config.toml
d_mlp = 640
norm_place = "pre"
rope_base = 3460.0
rope_fraction = 1.0
beta1 = 0.9
lr_head = 0.00621
final_lr_fraction = 0.1
dataset = "wikipedia_en"
MLP neurons of a small language model. Each row is named by its layer, matrix (up: input weights) and neuron, and shows model dimensions 0-159. Each number is 128 + 24 x the weight over its row's rms, rounded and kept within 0 to 255. Numbers have three digits each.
Before each neuron's rows, "fires after" lists the tokens most often just before its 100 highest values on Wikipedia text that the model never trained on.

fires after: " t", " l", " T", "l", " L", " H"
L8.up55:166136104139126097129144124127171142116154134135126183146116146130118126158126168145098136133156144113148130128118149113122184097125169115101146150142117081093106177097085116138136173121140147121131136156129132136130117121082110132174152138117076111146125112164137162139113108104094067150164173100104100133099146104125113114101092111118158147101078099147130131108144135121164132118106114168127150111134156127157148146108154132167118133130095128133130129164090124132180161126134177

fires after: " A", " Ar", "\\", "A", ".", "r"
L8.up634:150168149164114144127159144118133142142181128148089124159107158148116139126143121166119159102119126113108124116131165112097100130126168135108143168123107098136158161136074173129118113120111113198183104125158131159140150121155145110118105116115123136131043134164100114120119129117149089125125145109161171132120091121125081122114106119105120171130130125101102131143144150148163146142137092179134104111102124148149126127081111113176116113150154111141161095114123136104120134141133114

fires after: " l", " L", "fl", "L", "istor", "st"
L5.up546:139149132159086130122138176133176146092136147133114126146146133133106133152119165131147103163155101154106116165133115119160165137117106137142120155133124078117131177157113143115122193137169207165153123099103109114145149136101141082118146140127131132123122125143077145149124131119125136055141117112113118141145133130085131122108145143144169094139095139108106129121134134166117173144120078144105113157158154176126152125110136137127149177109117142137120098117131117143122143184145129

fires after: " A", " V", " N", "A"
L6.up211:136128111150073128138137127150129142134153139162095105126100173128129158102121165136157134118157086113099129091117150150149122129099130116111151134115141099131123177133113165100170127174106124148135153104166117144142147098137114155125138157089112124091118132114167122117179145120092120112138117104164138135100113169126097101150128172099146168127142163083141146146160106201150167124117124121157103125111071150142116134079122108146157139106143103115134084125128161130122109096116142

fires after: " a", " A", " ", "areer", "A"
L5.up98:152154121133114128152115138143126132129130157134107107122116145103136135129121135179072144115169151115153099115095125079100133133117166146137133198151130121086113141118124163099090149131138123138133116139167118173138138088163160126101098157154093131108069116162108115128144163113114104128141122138162168150156137158099068177119147202132128111100143154126149151134108162141104102101134133147146130159103164099146127129095103129140122112146112119122150092126120156138092147114123155

fires after: " t", " T", " f", "ust", " app", " Sp"
L3.up215:154162139103099168126129140130153123136114124144085139155106136136121119159099126141111135114157161115162094103135118139166141096105104144097155107131148123125095128125131132155150148151165124123090110152161098092118119089141142055148124152168118115160121125140154151103121105098081126147143104103127118119121093201112122115077133127119136165095135083163142110123123133156143138118119137174135122145119153129102153128146150099142148141197128120135159134186156144108132102082145140

fires after: " B", " O", " W", " F", " A"
L6.up210:117120084166123140142135161116130125112164142092111169119126167092098161118123159173137183175138131103112096137117151147130168130165135080110129102114119133133125124104039127089128124095113142147123121108094135123151176089165148124112170088142131141167151091117143113145133136110158114123143159109132129124098139112120102120111103156135140115144086122143123124108154123116144105112094135095154159126138151122134083137108112116131156093124142113181139128155076124141081120132124117

fires after: " Q", " l", " t", "ft", " T", " L"
L4.up215:142121078143120102144126118133140132089092144169108130126087123123150138112116166156128167148089139124128136098099101123122185118127112143119099153130103066104132149151140162127084192131159139130106114125125146171132162124145133176174155114112133149128124121104078148141106143121139145119141145123146141176155121135089128111162102170106149134112103185126149096125133163134165152123133127119152125141134158128150174086133155125122170157104116163115142065124152139123129136112122144

fires after: " A", " an", " a", "1", "a", " An"
L5.up88:146164174124090138130133117149129128113170152103150130126109094123117123099136158143116155094166133108135130087099128104139133102088153130160152114122141080100084137171130199150157150138122108139175098107131108131138169093154145111098098073123132133119099110123109160116160120104120112149127137109149149177157124147148099139151138182109149116168150091158156149154132156124120126081129127115111123120157123169083119111125131103102098110121134154095135090109152123107119125110151113

fires after: "\n", " he", "2"
L8.up422:160124182134128121190101154128159122067133120119123147115111132121116162150098139141143102160159142178128084109163151133095077100126130116145136150114102119155149122148103136129131136175114153137124097120110099115140159109163077139160113119124144122105114118146082128101160130123133114150168117137136165144105078122148144132145115105138126164112087099142156120058123150122153129120150147112156163141141119111123128107143126102164139164136139190120136131147091094091128151113128106

fires after: " A", " a", "A", " V", "\\"
L7.up555:124155163155095144158113127175139148120116149124136114142112151107087141087143123131135174124178091094145147132130155151121175118125113116127148159129122132106146128152120202130185159125123120142146072095162102111122128116130151084102105130132111103158128120151122073084159141110093140135133115106154151155158148149105082129127104148133150137138118111159112128121119148162127104079125078119133127067151118125120143119145124109156122137120136145146141092123129186150130157144159103

fires after: " one", " A", " E", " Ar", " m"
L4.up243:197114129163116162162101134133162146080118134138116156125108175075099149160139150155107156163115090126111128152169110054128120090167158147119149123118112084121167142115123157164109116097114144133124098099108121153168125113171175106100146136149144110156115135115088097139112154119139076148145129090145151136139117151129141137122102147151149126143126126149131134146135095152129100144165112144126115094137111115123125158105095124142092120122155093113122118110116110106173115145122139

fires after: " the", " The", "The"
L5.up269:191108143136092159125129152113154142110145121126105142144145111139109117145129187143118172098156127178114124141088137133150156111144171115141098172137145092107137177137108115095140180124182132134154113115131135108140170122116146107110095123129141096150135115102158148087132099100121095085125164099104108091157131144145119155135120118154147090088156108172102086154110113152128139079102135115146173113138114168114147149113143129105133132119139138131165110137158149104139129122155146

fires after: " L", "H", " t", " B", " St", " K"
L4.up382:129182114161123119117126172133170110117139151127093121116100145104096138167123160139120176132112128115155120126111126167151160121171175148080089136128108119134099179118118111109136186129151150168176118135122139160126149123157116144144135130105114133098107104148125156120139120118105129105151131118132121144161167142115127139144092153115088209118113153156117138132107163176151152139116136113108125095128139141147149149136183130104157145110120137115150099168096109137097157147167137

fires after: " T", "F", " F", "W", " C", " t"
L6.up551:142091156119140126122152125093162147115120141101098117119122195115110149157102200174123132136142142111142115154093125123120144136146131144092108111145124121120143155138144128160127128167175154140190165100134137107148121123126103131147104145131129109169094114133166132116116132116116139115159123104103138140108140157101117074097122155120158166111094141134142131125154158106107093147111137162147098156105140146144141128109149128167140155139136104090131067190117130085141130094163166

fires after: " A", " al", " Al", "A", " O"
L6.up438:136162148132108128139089114163119166113123134116162118141135133122119135125119126133109203107134100108128109138134146112064207104165124095135082139149172143126132150148113146180133099123163138183161149098138114136118170138160123109109111112118092146141100115168065091126139133128136102147120161134166127109117132116137108116151156136095156144140112130097144134167141101169148092126126095109116147114121143130122103123075118106153144107118145157127153130143117134089125133095162109

fires after: " L", "el", " l", "l", " al", "st"
L8.up239:123108121125121085122137133130153137113161113126123128173141133125100126157125129142113164131144153121072120159093113136107129099149112107136138106125137092125125126166121096105101146154113136198143130092097138127133135125146133102124122132108122120126105142166103113149144137113131102120134144101069108156081133114128163119114144111122165085143137168132110111109114135157114140131165126148133130138167147139165119157090184098136200196116097183146143084112111187097155127133117135

fires after: " a", "th", " A", "aly"
L5.up452:125132130101118148151166165149164133126152122126082159153129107150111107127154112118107125083165132096123113125124109128160102070124111133140161149132141106144138114175104177126128170175157139144117140117137123125132136117202133152122139176132122084139087109114132108132146144134110136128079108115171126176156139105134090121110149169129130083140133112132143126173133138134096132092147130124125123129134167176112157152110101101183121100152122117156145088118108165145122089108119101

fires after: " L", "fl", "l", " cre", "ol"
L7.up575:128127111121083085148103137105150143071117129136135123134141139089142126103105132122143110135144142111102131110118090127128086118130143096138117141145133070164107158112091114119101146159161159170137144137099117190127137118094091159127139163107122122144132119118084124153126147114129102116124155131132107115134094131110175148107128104126143126135117139100121094118146129129155167143098116180175123132153155195140123110130135097132169165122139207125152119148119186149135138113086139

fires after: " v", " K", " Sp", " B", "R", "p"
L4.up31:126163125133114128140106133158173115142142139158078133123062111108091177089099142182107186173167165121137144123112143151095143126121111128119110120123136115139121167142156196119115151151149132152135105120160142108121128121148135127171160143117138159126147074166111097097126167102138130170106133154096119128155163137129092108107151168133123160134140141141154127152118105130164167125146112128137122091140132102166156125122178127141102114163133134110139103154124142130101149143132108

fires after: " L", " the", " The", " per", " M", "areer"
L5.up259:146115091152104129145127163108177128097123136109114139103145135067138119165124126154118188104116109133094102200095133138165092116137157132149135148132133112144131146121087110125110171123166143137149120104152122109146183117122115085123075126161142137135133103158136100120133112110113128117125140103157114184146139136143096159136115145142173080083106141158166144155136133115109088152100139175117135141139131122165106102122158133189136111111129130129143100133139136149129150142098114

fires after: " M", " L", " T", " S", " D", " R"
L5.up588:135146096147106086139104114150176138150133122126122134109100188127085143102154145141148125156087105101146142148121156164102174144170158113112140127152139077122135176133089108157146185155162133115158124145091128154127153120114121150149109154096063146115126107120141109153120122130130127149155153138110143179125129110111141156145106134142127139112074137133154120125137115163151123136119127111149153117127131147169158095163180109096126158100127143091176100144108127116120098141136155

fires after: " m", " M", " l", " J", "M", " L"
L7.up421:131160081136059120154141159150189116135145195126098159127125132059113147136137124177145158136139103119169133144134151135146128132104158143128166152162120100124116139148108126095131174096183163133149138130089129155182136138101125115144108148101101127125131120124126119087117102111103095113126141105126133137131118120108105103118092149114158163117100151122137160130138122140142135122115143133122119102123118149159155149144163123104092141108080115103148121152116169149154156121088087

fires after: "2", "\n", " ", "0"
L8.up306:133149104130136113122114109129147113102101116116128190098103113131114143149146113141091104129153135109113121112136115157120133092135154122216142116185111111150135119139123134136143128134143118140117099094090124087124133085143114099164105147111133164132136099161160100139159153107095159142161125134127121107138126143151122146084099080144145166138102134167116071064139129098160078088096089109135150162139118130096139121113111117156139130155121167149123141130123089118113133138119089

fires after: " A", " Mar", " L", " M", " Ar"
L6.up195:120123113147122140146129198131166136113119201111086129132131132063098140146151122120132136124163111099107139127111120160117143114139165117165179127127137088124142167125102134101157140141129148130134104096122147149175136128097146125106115150103108103130090100128146133147109109128106121142129132104134138180071110134124131097102113143123126170107063125084120132133122146123176164132116095117147144133115104162167134098090167131099131127115151131157137137111163181123112108151156154

fires after: " T", " P", " t", " F", " p", "f"
L6.up271:155136124121130128178083163166177150120133128131096122118124139123141145119096105141136145132154154118169113163129092130143086114112130099103107102171129115129207096137123148130145122137104124157113139091137090111144117097121145099137140106134103123136152111135153117079119096112125118084099127111114114132091118102080105098084093179144143157136129145100127138115126117134172158156115127183127153118144139130100162129150130128148142116134101107129181074163115154144135097096165125

fires after: " a", "a", "u", " A", "al"
L7.up422:121136161110134122143135123138142160116151162157142104163117121138111175149143123165050130094181119135126129128094156127154098114120111136131159152111127113142161152117127148149162148145129146163155113122131083100146155074124140113112110138125148119109114099127105139141132184125144066126156141104160179144165150155129078116092151174112164112156089087138119130115144094119111143111165145101146124131141135131147124133106132117122130126110161156138156061132112131087142118135162139

fires after: " A", " E", " a", " Can", "C", " w"
L5.up464:132146137114138126138140145165127138122112110117105130161116141144089120088130127139132152130131111112067118104127097103126137102163170140113145125143144117124142147116121146163161126116120134155150142069113099130179147105127163154095107119102097111145110125133160124139202113126125068131188106132138131163120163136143100132123153143118157138174152105156104142150115144169147122069138117120131147103163112152117112167130070070128139150102144142140188137139102100113139112118145108

fires after: " O", "O", "z", "h", "A"
L3.up181:125117114134123127137115130143141169100152144132091089172147152155085169121121134138099164174134117113146096151139150134135137075164185132140141124131097130135107129123108170147173116110130139159127112068101083118144150127190123168113091117137090144140135105137136166156136098126137136120129183142109141132092146134105059133105187111149160106156119131120137129119114129154125147082134094131098126125108123142123146124142094106132107116105145152153160145164110113107136165116139124

fires after: " O", " D", " B", " o", " In", "O"
L5.up158:137144100133101132127135132132154178109168111108151123128139112146106148165131113131138197139102169124133123141150102160162160138169111122115094133170120123165112122096126111120151134075149139157125120075120121146127199112130150150105116104132139133120116143108142091092119117117111100144105210133104111133107166124101088137170148118131189122141108123153134135154141150134147106098088144122104150102115140146139153149088149124157129129140077129168156154126113136119142151134150108

fires after: " M", " m", " l", " L", " k", " b"
L6.up423:147136152139133112173092117151173147128144138082149150167118158112146110127095127188109145147115101137152115139080102111118149123107140137094132147131109099117149176125083117100150119095161128133193123155103123178127149145120096140117109156140122135152128105103148090111137115118152118144121138141114124159133075153148158115159130148124135110108088155133130109159144135148130098153144134158122153104144101137161110125119179111137150127128141153081215144155114133162130133107090125

fires after: " O", "O", " o", " I", ","
L4.up200:150126139151102122137124158103125175124087135115139096133130111113093155148123139143131171124095122142171120144105145088153147132139179140140134158129108086097124141132109127140095118120152185139160089071144112123154172135110113147143087117080126147107124127109112102117167110113119086139104151124131133125180136128101072109132147104127174116154112117110115126141130142171129160122122110120128150116141154133165134114156107137127100125124117161145175151175192124110108153143136065